From a checkpoint of a small transformer trained on Wikipedia.
Size: 12 heads of 32, MLP 768 tanh GELU, 13M parameters.
Architecture: LayerNorm before each block, tied embeddings.
Training: a variant of Adam for these matrices, 596M tokens, 4547 steps.
MLP neurons of a small language model. Each row is named by its layer, matrix (up: input weights) and neuron, and shows model dimensions 0-191. Each number is 500 + 50 x the weight over its row's rms, rounded and kept within 0 to 999. Numbers have three digits each.
After each neuron's rows, "fires after" lists the tokens most often just before its 100 highest values on Wikipedia text that the model never trained on.

L14.up364:578447435452465593508511508525470537454516537473510480549559566474487490506521522468466525517511554598418561516553420531443581479527452516463574517539511551387522588491448479393577408528483542493527503430488514462434547530492443490431512521492436420508509525504468536463506550433565463457469481370393480503508573498563542437492578573455506487502487537552511565473518465503553432523509517465486500454462441536491505491514455404422503455569550459386557486540498572493501509484453528428451475554573486472501553483456416532508441582639448523524543516461361453482618560579553570446
fires after: "s", " ", " in", ".", ","

L18.up385:556409531568551542502539477514491523434566572483473588454515519473543553605510559474487487546479549546422528567536518464505522523465506522480490493508381474488586490561490492445546513655481431535552455473453395512481488463479402331487469489514497576527479528510479520501547492527531433592461571517452393475445487530471509520562503479478530459441491508572529536471459469474468473536584572436524497499485512543479437506503474509445552471505513450331446517523488528507486581503442423469529475624485488480466557498459476526551595585621485492453502527473573487506620372493463473507
fires after: " ", "\\", "s", ",", " T"

L11.up368:455542575471478491456484468527461539476536505550470506542638442520496487504529472495491539546514438521412498472527527579500429575565572400512478509519447459505424537347495539444499445523597432471570489596529544493372503509434455513497478575441602548618485509466494621453536445450473426581469489487511497480498503480573451430452435591568493431463462474517455422539476573510526472513457460498471545590477482508562521554511527513395523528503533460400457457548464491545377563437564486478570487476515411398482577582501529447545504517520457497533475558517505497544531477493482484540
fires after: ",", " is", " =", " are", " was", " were"

L13.up609:498515418546474489542500478468479522484574561427581427517648410514510463495569566458516561542414510553506535576579455483480482504427483451495556582561432566463404477494518429518478541493448495471475516516509463559604476527494508480512441519453463587466512520536457613547571510381489503496452466489545368541551541615477462599462534458544474554492519544529562434477513581509490490511448560573448488474516480535440458428501501441451459420430497398465477553520458487527452515459518447425530524461561392420513547526552463579509527516485464539462527593465424553487502485440581530443
fires after: "s", " to", " at", "ge", " W", " |"

L12.up349:452520505464504566437459606465510508488559471504419546546474499472500541560553481458378469578547401554447554507504514386526566481551494421537436576468488448504477536424478581400466481449580500436430549548542401444501433616579486499491530569401425502488480588515437590538515549526437581551498478493441435505508515525457575457547494499463500584535547456567517503439570525508459527451510521497532544514497583557455536523435474501484471378491597450595525556464482591556430518468592500493504566472481483475515568528437433456507507488539468534446410477500436500481465463551515501473
fires after: " ", " f", "f", " F", " w", " for"

L12.up741:430566496553540571492437525450501545511529470498444491587562514503420534511595467491399497523493442532505518526526546502525558506551503463498532489550489487495405544494484589429497431463568575459457462482464451560498529561451495549472505478405582458561443517501517506490552540475485491568491437508445453482514524534560509547356619512493517613466452516478424534529571465559556474449526539577498501466498605476467486529498514423407578561519448390609447578433451513457508468513531444565573545445446543423500646549484426530537529416508438506473427550468458471515547535579438520474
fires after: " se", "f", "le", "tra", " f"

L11.up746:543413470506557510437506503502502516566593553569530479605604438513511439486477533554450531473534504494484624492541541495415460545527504425536575554509401525473510539438542454474550438478512483593484520564454552464498425437505442530469455464519579500473422418594441523500507534452404496514471454438529428486502515551614537498520549559495542523450484415442512430416446510447499454443588517442471473438548487487550566526542525499386499532500406570438515491565443511442459449542539495478636472547552478514496491498390403565496535470541434568460488441487555520557550480534552538552
fires after: " do", "le", " to", "o", "e", " me"

L16.up500:511455492526449537380486538478469528507613642415446584467487460464452487568568471521504438509526472515400525505481552401518465471555553451505396543482476437559544559516548392535487480550535451476518589453441445495485466530384417404493435495470486437612435440515532483509540591544539480519522490469445557516449512651523427511494520443478520532456531479487475469542486555505504497539545501404505483537425486534468478543418544441497519416506574391554427543570500538539488508553424503515623502603529462477520549494504487498543508565521407519461529500454515545525542491513512522441
fires after: " |", "|", ")", " re"

L11.up419:666534395505489568537466484518478516539547515407494583508609446476481538446569572457462591561405424579516424464544512536491518440496564441511558483463443438453373481452512463456536506511567553491404449532456498473500485522484441552491488531417497471533514482476484464439500499521572568537547398459406539578531534585489529490474427493568489531568451543500577532450541554542566499510519370539485392562451570498521466440561532460567449488406454469538508550532413460565490539439476498488513481486555483548430517460524450464515481510523479531500406497527519544458490524473537531398
fires after: " ", " F", " f", " of", "c", "ed"

L5.up603:493534505450473562460537513548378466481528496433508551560547438535516441471554537481529428442513560542498531462523525404470501424471568501561477524436558500426492576481486469453478592447480471421447448498427503494449434483512437467461490562470550382564491466478569546476598534512448463535451484463491538537544593548526456473481596513430363467469498483512506483521514530471592470527473548466520471489447548443508488482510418426422489461479485529453572565561492489542508486525468480415586483535616432492494593552549464578516485569520514527384421533430529515572654563559554430497
fires after: "\n", " |", ")"

L11.up676:558467525463502539476479562469539497489515446448465466500482443488508432470530566470424499431525511484381551451661491476464513432495447510477549490490498587488451518431650554479545529593536486511539549487537426542498510534553456501496572539429474512526522509541523590477552543491512540495534422459543422468482557548503510512498595527568522551467577452517565537391461548529508483498484468426453510475513594547432425489467535484595485364513557429478612571533488518540460490558490531530443597445486429397555466475484471512544470535480493506397478543483503528529604383417563552479
fires after: " ", " a", " f", "After"

L11.up748:557477471579462456538555441447402551524513477421444425544662458449505459506591495510409526512477584578459632506551487354571537500482464432501501435591447377469533529476537467432492500431487423513498542463537440552499454560468457572491466454479447495527527413529354526587555567466497519494522400455512469508547505582530469506502599503509572482475436568458479493468589464498468517572533454555544485452518519527515500482436465486442591494515480508497553569469487519429516525464511416543500452537461457531547515494517547571520502454520459517454485502517389514565474491496507575491
fires after: " |", " to", " of", " mi", " and", " me"

L4.up41:494493472569480525430535510463379479581648547442491452508534491491403522518490551433413469560519504421418492473505539433526508487485513505523432460500471507452481523497546456596424456435440495443468439521485489510503459503553518492615492513512482487527557551570464526556538512505510495523482444380581507572508566530604492421506524559400435605512512561471482450494407540484465455360549487444538499422423546553503438487488510473486523479455470418524448547473507544590485405427497573583543536537508487514497475452439511606463534487533537537450458531451403481538469604577547467524
fires after: " 0", " —", " 6", " 1", " 2", " 3"

L13.up651:461491585475519507410533585536539532555483490432464432513511522518481459494513539468441478429503610460491522463517548595353487511524574606525500534540413483403435457505511492537529561534551546466608490469488477509481478495509466547516489562449424523490571559570560559468494522544489461519407475534421407490528477519495415503478472582528498567452561595461541516506529599485501460360454504421551478438491525558461501454505470487550496497369425456591564631460460527505464585505468473501561560547552504485528487551522445520481487524504510586409493523498525407445479489519436403519
fires after: "st", "d", "r", " St", "n"

L13.up478:478506462525555506525488539517544545546623477490439569590503467509479457465554534518464491467518460595498545504536507551408468486556518420580482473493445489481449560488492454523462440455577490457651527448427403490403515606488481444477461487355515459619495432491465553534565438432506519519471382534458458471476491457549477553525509647478505472497559505501478540456519562423540546535515542423456571471560486499422500613426447501518468519500498553512527503546503623493444470487553490435565519473560531474501460483423480561526472561522485529420418519589417523559458489460490475513
fires after: " "

L14.up567:444501401576484516499522516474459524531570463496498442519517507474466468382505480582455504515535541480508608581503501506422368462518477488540525557463472538516486411404533453531476502582563516550558524675502427488459488522468483501420493454443521537578407526588414529569555487510541508532477430507481473492518510566554492524485537487500573487466529540463526569392554514368512486565482555518446525481502457539388522523413506508458572446518448503435513501458375605547494486548537462525538458516475462420477619549480456504538546477548480547378500455468469485516437566524542517463
fires after: " ", " to", "le", "s", " re"

L9.up232:528526474507540521520570449494492500517522485477537481485546429462509459508513505557413494540401517505499527538579530582469520454445567421550572535535456493412375499491566480449437427524447493534503602522555540619498526579482450500482484533457515422581528485555550528446566531488421561516436497506495466490511546498568498503462468530516499484485442577455510423542494666529434558522569551452528483501443485524566419553503501496469514471534410499518407530507442480518448544535445448534574468467436401470463541465516555557602505432457570459408438460486356452601603524551453492495
fires after: "p", "f", " Sch", " imp", " ch", "d"

L11.up111:542515556494633547498471540512565468482421491566464555563573535503499470484507520524546526448460435559433466409533507466451463540566471474492513563466515548472516548517511507450412490434478371548532506452479440491442481537470447458470400515461532463498443458507558536539511545488559548570515452535415465531541524545533586422444469561396438515446553426466584406469439529453488457573555550435525498565479533535441599452485384422480463458443495455496506470486424475521564535458471620430615498531535503497485508476530605431518551466562443443498490581512516596530587538461457544494
fires after: " ", "-", "L", "hi", "'", "li"

L14.up11:545467423593487573510477456495558574510520526585481555564593510596454555451506553516404494551546533582486469534471529514561478530537420410504477553457474577446563587499518496426439475462442544517456453405519395477559538479409465625434416558476397515574426467560518583455503481482499495488568485425457403487502582530556467548506555592505486534448491506566531509420524533470603454527506482471450461485542450549464531512529474456518487501485511482425541564558437525559508495469554606440505548436518423527492467567434505487550486448482470502511472533459490439422596495577519520444
fires after: ",", " in", " ", " 8", " In"

L7.up443:453382476463491494547516549520526593540542486528433544536466486503531574433519610475459475501448450554418553511502453545494562621546494396530510518492445570505527429479509458448606507394475445566575470448491517499455483448415484477503491500466451506475488349511518471494491469494498504582437547487505567437494514525571445458503595502470552512484518400468482463420534536514550376537466472342546572554539494485493544532417484449495463529544476438460502493571504532515464513558541453527517564516468469496463525540391477438585518541563483535412424582499542420528586489452551521560
fires after: " ", " (", " \""

L4.up756:383523393507498521473436562502525418503499418546571481531503458437464413406458478527526529543485464504461573500447426490523484440487511453505440557490489466525446523415516529557398579454482385517493475514492561499388460627466466548554448505433561491538477485535475520516512473531499464484465491504465449504524466516516410523566545549474513586497515532516459449434444451457596422508557544482582499544548609465417570434473438461346460498491506542393586543615521502534520481464545506525555536455555462504474473436528585515555506538506400447517562473462469515502480589545540528437
fires after: " (", " \"", "\n", " ", "'"

L8.up689:477426584583532478437539553457492648478481527482513553502560494491506538454452534475574519469491475504471569462499483494514538545492607469554483518568445376373485507415515494456537385452460477459528536504406405526453584476503504552448430505462553533500518511509436516392504561502487528631473425432473518507457594494494476471478510485468554472540540491536522497580485530523496516500476486565452472478433485517423591474511512458543524480469544495540556560576440512536440498552509543475491567555445551446598475513479565617558508507529294533486442573464499509540535455514489425481
fires after: " |", ")", " ", " 0", " —"

L14.up101:549477502504512455435523584466582478512495468519438553583515501495453512589486546569428590511570586474455486595508560534483509503546513511482596549498390512459545549445553454513468426542489474530452475500447481542549480562503455560484517421430531420602542475604482486483463478418463533552552535562383467453497482474534505569462579512456545494498567564571426503477486497618494487452507550525493483518597514481446425514495508546478488479433434539563496541529433517503380486627582520511499464496522493394392506483475469419447531496556444434627442474466477446504525560552532470430
fires after: " f", " H", " fa", "le", "ro", " F"

L8.up290:558511499496515618479473468494499485460588572499457556566495515515517512446468619466426490460457516564483480568517452512531417551448505564553540517612405539486497464456499430435438560346440488488553493558425527514451493515481448439505460542490446569524405483466524500481489425408506359477454519491402489482526458547559517445465462447445483529514480508457430565500401558454555409448457502541520577552485606508490580543514514524520438463484541451530480498563483513534465538492602496539486534456475378549531466543498551534505480572559441550460407482545537583507590561546519537547
fires after: " ", " the", ",", " \"", " other"

L8.up430:512405431635536539479489511481518558550472502495530490536623552518530550533500585482460465486550440494517549444518582548491545549456527472541438515430422446473390436394537479474575485449518493446489465555421395502484596433496493509507484425564486502551540475463420522470523597503526574628460536517534526581528612534487563446497522489466510461426493501528546484506403490476430468423551520528576520475466434501527582537513517442541515482482574529574538440569401533513482430561534523456470555509390451475510454478507537496522477492616417499446455583488530529617471503517521492476
fires after: " |", " ", " 1", " 0", " 6"

L8.up452:454463494542463518430495522452440578559481586424487488480556531429527485509558645505506505564560498442405531477468580452512534496448471465489414482443506469530473490462483493572595491442473447498405502544518423416570464541543500444473447484450490503568620520526509498432555568578359519583477476432516613531542579602603531450465457434474514571480445515518499474509525529510561448456577454499520491490550488486490579434531528517521560425563451569528491480470447443508475356486626508515476498533502435467479501531459492575488588522550494507515431509529480421525480563553519503537
fires after: " |", " 0", ";", " 3", " ", " 1"

L11.up299:541493498483534485512455531484458507524570593426454539542501388564513464479556545442420547519456600597432537547482570500469486598513505445470522482542491477493497530548456452453516491499454437538511436563495533481472393454488475438517490494529454589564529553526617521526595549460455458553479535516418415487514575576501443414436530629436489506543447465466480545435409508493555461491557512529472535563478510492460449433497487358510457495491522498540591480510495517422524602544493433474562494476575416445451514458429498560489518516490447598407475480456510526590550420512604458510
fires after: " ", ",", " as", " de", "-", " re"

L9.up239:487524522555461519441509484501455510423414431431491428506548431508494452529513491527502590515501451557458491383538558430503549488482555518544559418462450543462397562488525483516425562420578472505458484468536503556473553537536435502486457449462533538475559482505597472487520656433472476550548421481526364485515492486541514482489519547456481471606509551454440494374570433418593534498486477480517501443481492483530482436480478475530613573476420490536459594443592541475545422550486523489509586490570459525455507569568572546618488418504502500488512477587423515499546545540490459488
fires after: " mo", " pro", "p", "la", "gra", "mo"

L12.up674:466518496488533498532509563497460520524568508469485495578549451470513529558467486455490579528456426476444604516528487457385549454532476479535456562486493517460448591548569518403500475504559485493411506551453498569526474525486424561533477506494569472559478511531487591563531523493475647564527412459460549440472523538531504559471515493510509495412527416484473537505528442565491496446486590530437465488509542525492521478557579460387427533421463432483552527505465455551477585658481571449569425578459448477544541528463477426499522513479449537418447572456382332549499522458474513474
fires after: " be", "re", " F", " f", " continu"

L8.up109:568504470436525524583534426506581514476522411524528444517463493520476495531424533525473546501464551464490433562594512496585432489570527496533524543483592508407537447449488466483541473459585609545510479534505545507589504541542444625409468548446393499540552469470474439491543488428448470479527374478490426559543423520476531610472370648525486474539510518420553495423412545524462456414462497482488495455503437456512486519506539518458530501482456525592422480446509575508408499518495457487464469454505465392465456631542479512538466507492565482526465452501469600495517509512538468496
fires after: " in", "d", " of", " In", " Me", "t"

L7.up621:521514511415440468548552526467604539459503477457505407515553452489420543504507496519478536535475511623430526480522509482419543597585526451573538390549497562432491501459523488380492385514543510580441485541433519470534461504451444543474512572522464488566431430535546472551495553463398482475447442468470400476532472495527519457439493496589507430649489557555584460457501500564497486521578423549524439520485573484513522463461518461466586486494425508524459552476377570463488486475619475494500571493490481472428527460490555535580561456475482480435460425523466536500535462599456529518
fires after: " in", "d", "f", " of", " m"

L12.up596:474480455491581606480528628467589489518452515510519463577508504472461469468434513473554537517473430542454535495587425531499477533540524529552543534592428492510531520495511466495520573426472519536519402487461492497480485601486388510509426492455446487530468452500503574571521482557510369550473370476392440467550434539529456528499538577484488453532478441530595513410433490562522486509551460431584504577422533508482619469473473437456388469471482588470540550412507572484418457438550529481512510396540417495490494513488455500472560566514536536607495579475488548464522507522553520490
fires after: " ", "'", "v", "wi", " (", "t"

L11.up561:443504475557585548528488582475537529545529525411432574484570567518498522452588544483524476462454533576431507554541557516510507521514497438529481512574477453494412460466382443600515534463541431468461509523521496471527482517449528613462429499480457517448450533583475494490456507505428488502394470450411445503563472520491506464494502524513479508511485591447511474455545650495429480370504512506498383433530552512458488513469527546446525494425504424597515607525442555497554562548621471564566549574470471504491498542521576570559460484562545458439473515450426488543548494615541457552
fires after: "re", "st", "d", " Ad", "se", "s"

L7.up46:563451480482477570589446580471475544537565527420398509608520470526472446437532589490404492510569465532455483496542493427441479539474502501583478556464432507471452499374442456526558473436521457538589477616490417567467559535449481498438493478458495521560509543500470548413543522527487418584417446540537538439542544597517471509481539596550518464507444502497505493374483486488493486576623456404429433539471577502415491438479469493572432499480450455485527477497517523510526566478529403507506473509516502436450468412515500505570459499590467594491467456506500572569505478585486520478
fires after: " ", " p", " c"

L7.up501:538424443536504498499533544431452523510503517422481457498528559479538573478567601494489474491569450448402575450525576457535521620448493471537467429407436443503426442396449450523612496454432511492471467505496424492589549582530483478451479440475463524604594500543515510367549516519432573595467468448562576482553598517590552558508508560445494553469465560524503452483476479523502436474566473539534477431498473505483550483490502532571538522492403614529488436516502538493544398570517495508537519529468436481502484504425474527484457513604443490555454478482506480579425566567558491496
fires after: " 0", " 1", " |", " 3", " 2"

L11.up205:461420551535569548503424554579476494495553527498506522507481446565448493458470576469447444569434562628431512480561460462519495519536512463495479570569388473462531546535501461559471503437558482518586476444511510490455458522491414530547472468388473453518449417502423520502562445524540464511524421454421527494506458540550424558533415521440468541503527587497447457409433555447466396559613566430508492458483544504392530512504541503529554478506429422439617476472555566527463478518435418535593554583468493526501454519466501529566552572550546587440516488521471545555562452519474463496
fires after: " ", " T", "t", " S", " P"

L4.up378:502465439489529561542417510543516547484535421533444505480532475513489494423479594436534447490481503675387563517499439416498555517547419424466458573494418518546507466528492497530588474505567425548524445448529563493376519595386469510408536351504460477539536477483394466580542479550502513569535521508509441495505452552532488476491488527458448553530492417542411500430534406464509425543540595427458405475597560477410504565482529482484478494530464446388520529491466526559513526489520416529520496482453469481532566516541467495543479526557556518446443522499467486464501549493508528519
fires after: " "

L8.up483:449523496480565552501508537376469533592483563514502508538459518459527503560577585481482533531562523583476450568547614508521535512539476526519488487553429454457397570531465439517517405431520440425519502513452425489426486579462435524462504455494414470492511449529545552542523525571475487640466512479481466484505535577532416486560459628507409472534482480509562486509457553468536411465587526455507566545602531550414462516418436436445527540529482451514513462523502508490480442527472474535564546606489512482504472518344598524514549522492556522444411479454522533538470490474590469586
fires after: " ", " 1", " E", "==", " 10"

L9.up557:493455427433468465420489513473552534533462605456445556569592502448536399532648508490418489487502545526428491352481569476493531559437568555500478547440537481526439482485509495603434483515556440386385493501494425484511489497439485434520461489383489573597512497476560542435583556478375550564424465498527471473552555547551483453488518516456486503392464492502440525522491549513458482525555509470570492567558494517537455524478513497563557456526404544451463442420509521558487458433514525526479535557540487499449462537453472592520525433553533447440412518518477489536470552535510551481
fires after: " |", ";", " 3", " —", " 6", " 9"

L5.up587:511467525510502540373477422565464525476550555465430538531564477389527433489527595475474418523481458559447619509518531548535557571518545464484492551546486476485512500425536405522481503391431512413521456442474398484519488525469448476440521547419447415544440487491487565531601575495440493517468432482509502461556474482566473495485642520411434566537456490448464517454463539533540464597462476433419465490484528484510445423562438414404534485557533464524513565486541457560479523508538540484602509557504470469479534564493541541472495587495537566404467553445511555543532569571495460438
fires after: " |", "\\", "ma", "{", "|", " 0"

L12.up374:509441489519594557469539559488542513537604537561427496540564477413443496616531487431384514484535539515492535488494533457470475490573450522555589562515420518467543526508523524459498459500481476490497512575569440540439426536588480470464480547419471470541545484506457617463501582486523496478463385470562418446484462491558510510446534483431522578437486493464475533521613444522434452417493468584494540480540572608415544540540472500480613562515448466415552494457374510504483545551502394522503455577457448491472470588499450430475469521546522502473458566492583495488436476482527557422
fires after: "w", " w", " W", " f", "f", "ra"

L9.up203:514417491554514482501476490538550635485586429484537584522522439477524501466548635431474405451580513567446542438475497460444502442541448395483522543492428523444459458493443514557587457439469593536465502462439458497483510585485505569530457481510479463537447479501394491455527548500468514555526540465430444490484508590527442531488550571493492486493458489451430463472571649489532485482570557466593470533601495467520509485547528525575514529473499492600501473546538543499452545527499433487578448530532460555428519479454452496543540547587514517345448535570395485525515534485581511573
fires after: " ", " 1", " con", " se", " (", " 3"

L12.up420:489555434465482549526506523527490566494502519478530512543507460509435547441548589402503552538464596537475496525575424489464506502519443424556490516502399556445539568425489445480459458515477471526571530490524435493399518526517470451486467481442487540543410412517442563522584435517590504530529535470488456560454487516529472500504398585493501563511484541472529588508488525560491483444576440536486510459486488483412578583618521484516470454466383496399519586564379524508553486516490622456550474474504366414449487559531451550536555504588468557409497534501498414454499442557560448507
fires after: " ", " V", ",", " and"

L14.up347:491460498492473518508474575422570573536593524501505613443576507482480478491567545506438531471499540615524473521502554494537414529533471445475593542521463452501421441508495424494498506542501493503483454374550432485543508508481476510495461504512422474509445599640455478443462533542441492485489362527429450451538554563528546494515560487539495531433508562448560510493478544484509467487541536574529432459527569492446493453522526441406529527476530503575456605394545480370591587568453487481474476553533521490485602516478531501443568490549438412408417520422399486460498520513515502451
fires after: "c", "s", " re", "e", " F", "st"

L8.up25:521459448572473451478509532484522529541482525521478555586576516516557510475558542482510442447507563541408603439480475462460563566489577483478460499461451433495441454396515536569582486483443377496587529527477459488486461501437523483471442465405518441564539417510477529403570574456481565570438451491530487492526610569588572454485425569456441497458543490536497515467435489529506478456501549486512533542601465462481579512420523451595508502567501503430503405500450504487564588495515550492512453573397393519474415531488510514448578510576521533505408506502473522614469536521513513406
fires after: " |", " ", " 4", " 3"

L12.up210:482580507481510512515559477454487550540489489514507404588530490432434543460426568541397484467542563484445546512559395453487525630579496494510505438423538424363469452416520471450503505562543578509440460493533466480482486594379521488477438580490545515475553495543496459477541547474478589500516523462492417472452504486515442524500521514444497527540493530457524468542414533432519584455506579446510416550468516506450461491477537476442512556500515430553448533512533588507429380479582467467481504457440426421487567512492422524585517553484569425482383492511548472565542557474586591493
fires after: " of", " in", " In", "ing", "d", "um"

L4.up42:563542470487510541490494586481511513495603521488486548477553366403545526346476546537499434499538554494469643494500495462428520533550533438496520520448532492514553416394559453535568541533460456567549482490445524529433438524432461481341435488538407445602439488541371417553507561446481430477492518398507491463504524506561540572519582571499513602461518552551523449474550545522554417454488473464483481581579488496445552453492488478478533492494442470470557540440447497529437483505530524554502445476477480493477551504539486441557440584551476527516549488447510508514434464451521546486
fires after: " ", "[", "'", "s", " ("

L8.up342:419527477490529537492525499469487515593579538409438451557528429397557448521617468491501558423504525467463478395522570458460476574508510540492467452480441589559433538513458519601443433514489482461497528426490499503561414496500480446529463519498501550509485469474549504455540494401476478582466468463498521518528592580509476542573607595547455591489425468484478487475541478499621435442538583451533483496534552475486502481489448483552526483531435509465588478440465484516539476398538493484530496613571472498449529580408407599460586469574549486522473494491566473521539605513562583526
fires after: " |", ";", " ", ".", "-"

L7.up285:495463460587503584545481576475428551538533521424489493453466391511498379472562444530561562425541569499489527462468619383507548464519503530488521505480476444576530549474520577489457553509529605509497517452591419517546528562551481510544450445442532403546593469427563485451574538481503527533479537531494487458502513514607429482500517550388454510508461471433405466450497465520466478593465479519515452419523430617549501519562470466404549511504467552458528510400494511507539416466554558540532436485490488509380486506489549577549516449563419456509441487466476525563495534506440533432
fires after: "ra", " no", "la", "lu", "gra", "ro"

L8.up313:469479503587547578601456632504478500466489543595444537546501521541506560475535585467488488553541490664414584512487500443492593546569451512492495574483473534505445477480489385508501579451456385495501503415484515534414483511446445517437516448507441407499401447538508491561498457468552517565429470508488484493542478568557454427516538579417515492519495443486519504425547508498463425570566439419512538511456546486424578517472442445475429498493492469438599451519483499481541544474438542481544563562498420467507522510458506497531555528515478507416547445469426591468572539527520463393
fires after: " (", "-", " \"", " "

L16.up445:589523495475470564564481550481446500522520472517486430566597438387463546479518527524357543507494453555527468486498584481462497476543515407514575505502437520470416558463422467415555519534640598556471536506443463477497490587479518503544468431402495425546479433535514493495530555556573485571534480530463443515493487504463482447368546505504511530526530509465521533505569460520521504503473574498488396569553560555516497595491504479448513525439478531548529466461476590469429626596493568549464370459571497441474494490496512415417435487545514438466429506507529486542460484477518599544
fires after: " f", " F", "f", "for", "ra"

L13.up127:505498472548462624450456529518515561544445526619441544510639470497497508472472528415440548533541490507466468479537494431533551527468539446509546491534542445442511502490484436463578496441494488510519433403432429511553500424380488514418413459504434467482457507545495501576486552437502383462441464395468441464462525651487535505469572572453417461461482546503445437530486547452579513540555495477508548494498487446494550465527448529494503507489539410510510548516508542483543478423503438444555542589628456582488522619509530581521478534556496501471563523431442509564590551547452475495
fires after: " ", " of", " in", " the"

L8.up135:501455414517515568514464525521547520454612498457364498519555486525545500441531520441508460533368510575431563601467435526499474536476538484535497507458463467563530539460528441545431577433480465481485531543482534539414492504474459562464412472515423484618411520530380528549519559592517482578559429504483430568534517600513507411521472473484464495537441431476534442463491506450518483629489547528508616544449509490458577460522568425436405527525446466433587512515433501553467590419504533476527530492503471540500594467481487511485553476512486493486485600421448494501499540505552523422
fires after: "-", " (", " \"", "/", " ", " w"

L4.up425:466491546536530567483464514528497528642534396511437465450495469537561534496518590463433490516560451567473501459507500449530526496572545489535431365429537475562530499496462516510530604465548581493488481457420444486401470525361482537461517383485442501460533428460479536690505564472549560500547516495516447546469559497465486481518523489499497568479488564457472468489569523475474421456468457494457460352606492561407513489543549525517483485511552472417492552454496546496505452525489510494550523511442512519573528489489452531494350505622511475460530529453507440475535563572450503517
fires after: " ", " 1", " 3"

L13.up442:446477397488497507495475456484423561436577491496437471594573458500383569509506498492429490543556426619486545489548430444448418452459499450523535512505477533419545575444498530520485460442546518603551445507498463522419605588521535456455499509485527500570438398551528551531509502545568497493486451450424485483486476538502508561490523559506608508514569489481543499418609438489415552556494453467454445481516465569453473480450581513522486430510378485468535623434422532513479452481566471477552544521446423506484502515524566507549522469500414529475457503426488532537623513559482584457
fires after: " ", " p", "ne", "o", "ro", "n"

L12.up84:596473507452480561524485504545533492440570508549493522515513533490473525506476555477498498497512417567422587467502559482450437501530505440486508538455469565490553527447450586479530498462484468587495459509486447540388523537505433388411485534481495547552474520523416535483437460569549548531494516545442440463549529510540478533552584491559471512543487468479464553442523414443532410549611618386458485532547402534480582481449472554528506462463502519422555610475433531488575472451492476460505449467493433570503510440381585429558519497600425519492427572434553475594560438499512409467
fires after: " ", "port", " T"

L7.up213:542467572489525583517508506497484512409493558478408463540489479500524443480535469496529488510563464516423541459478538566518455544550475465573558524393495508470465520495492539515492542554426618546457410518525463495484521526538524500547472538508523422490431482504489454411480484558457436597425456480500543470571514523490480495491513433459522565553500457514510476479505375516486506414489525415418437486511613627466522442503358464388531471517468561520539617388468510415545508554545456560546520510437466475437650448485533536494571453601464464511457452430528450563491504600467523476
fires after: "la", "c", "ra", "co", "lo", " so"

L9.up720:518467460509475531529529516483505522537546442455414506561490441546561513383556517443485507551499476536478514419547520483466513494510537443519494441405476536514542540413485501493422468445555417499494474556535523491389528501417475471481477461473449572503419467480502584446534493401474546544513497526487471535558504608584404380455543580525395494466499558496496552429485501418549571454513483521384593623507537553431462546438612429573459536485501463464435482564471512522485492536543461468480463578540423432539436584484475533584484543517480582357451466508509522499581524477503509542
fires after: " ", " as", " was", " a", ","

L12.up600:589490551543446591547513497491513524432543443445421409497564508497551520498531534311429513579519504460396547540458532459578445558543508473528548474523541465429525519462537441391488535497552599433481474541465439488535513525482442502501493558457413440480452468514513502437499605436419410461486504535517533503626549473571471526422443540493525485575474466481487494463445503466446456412433518491414555583420558471506554461600533488485588487485543507483501460540558479480587429557499499525484467592537519418542483567506501453468422492479489530543456491589471461455526519541447584506
fires after: " a", " A", " In", " the", " in"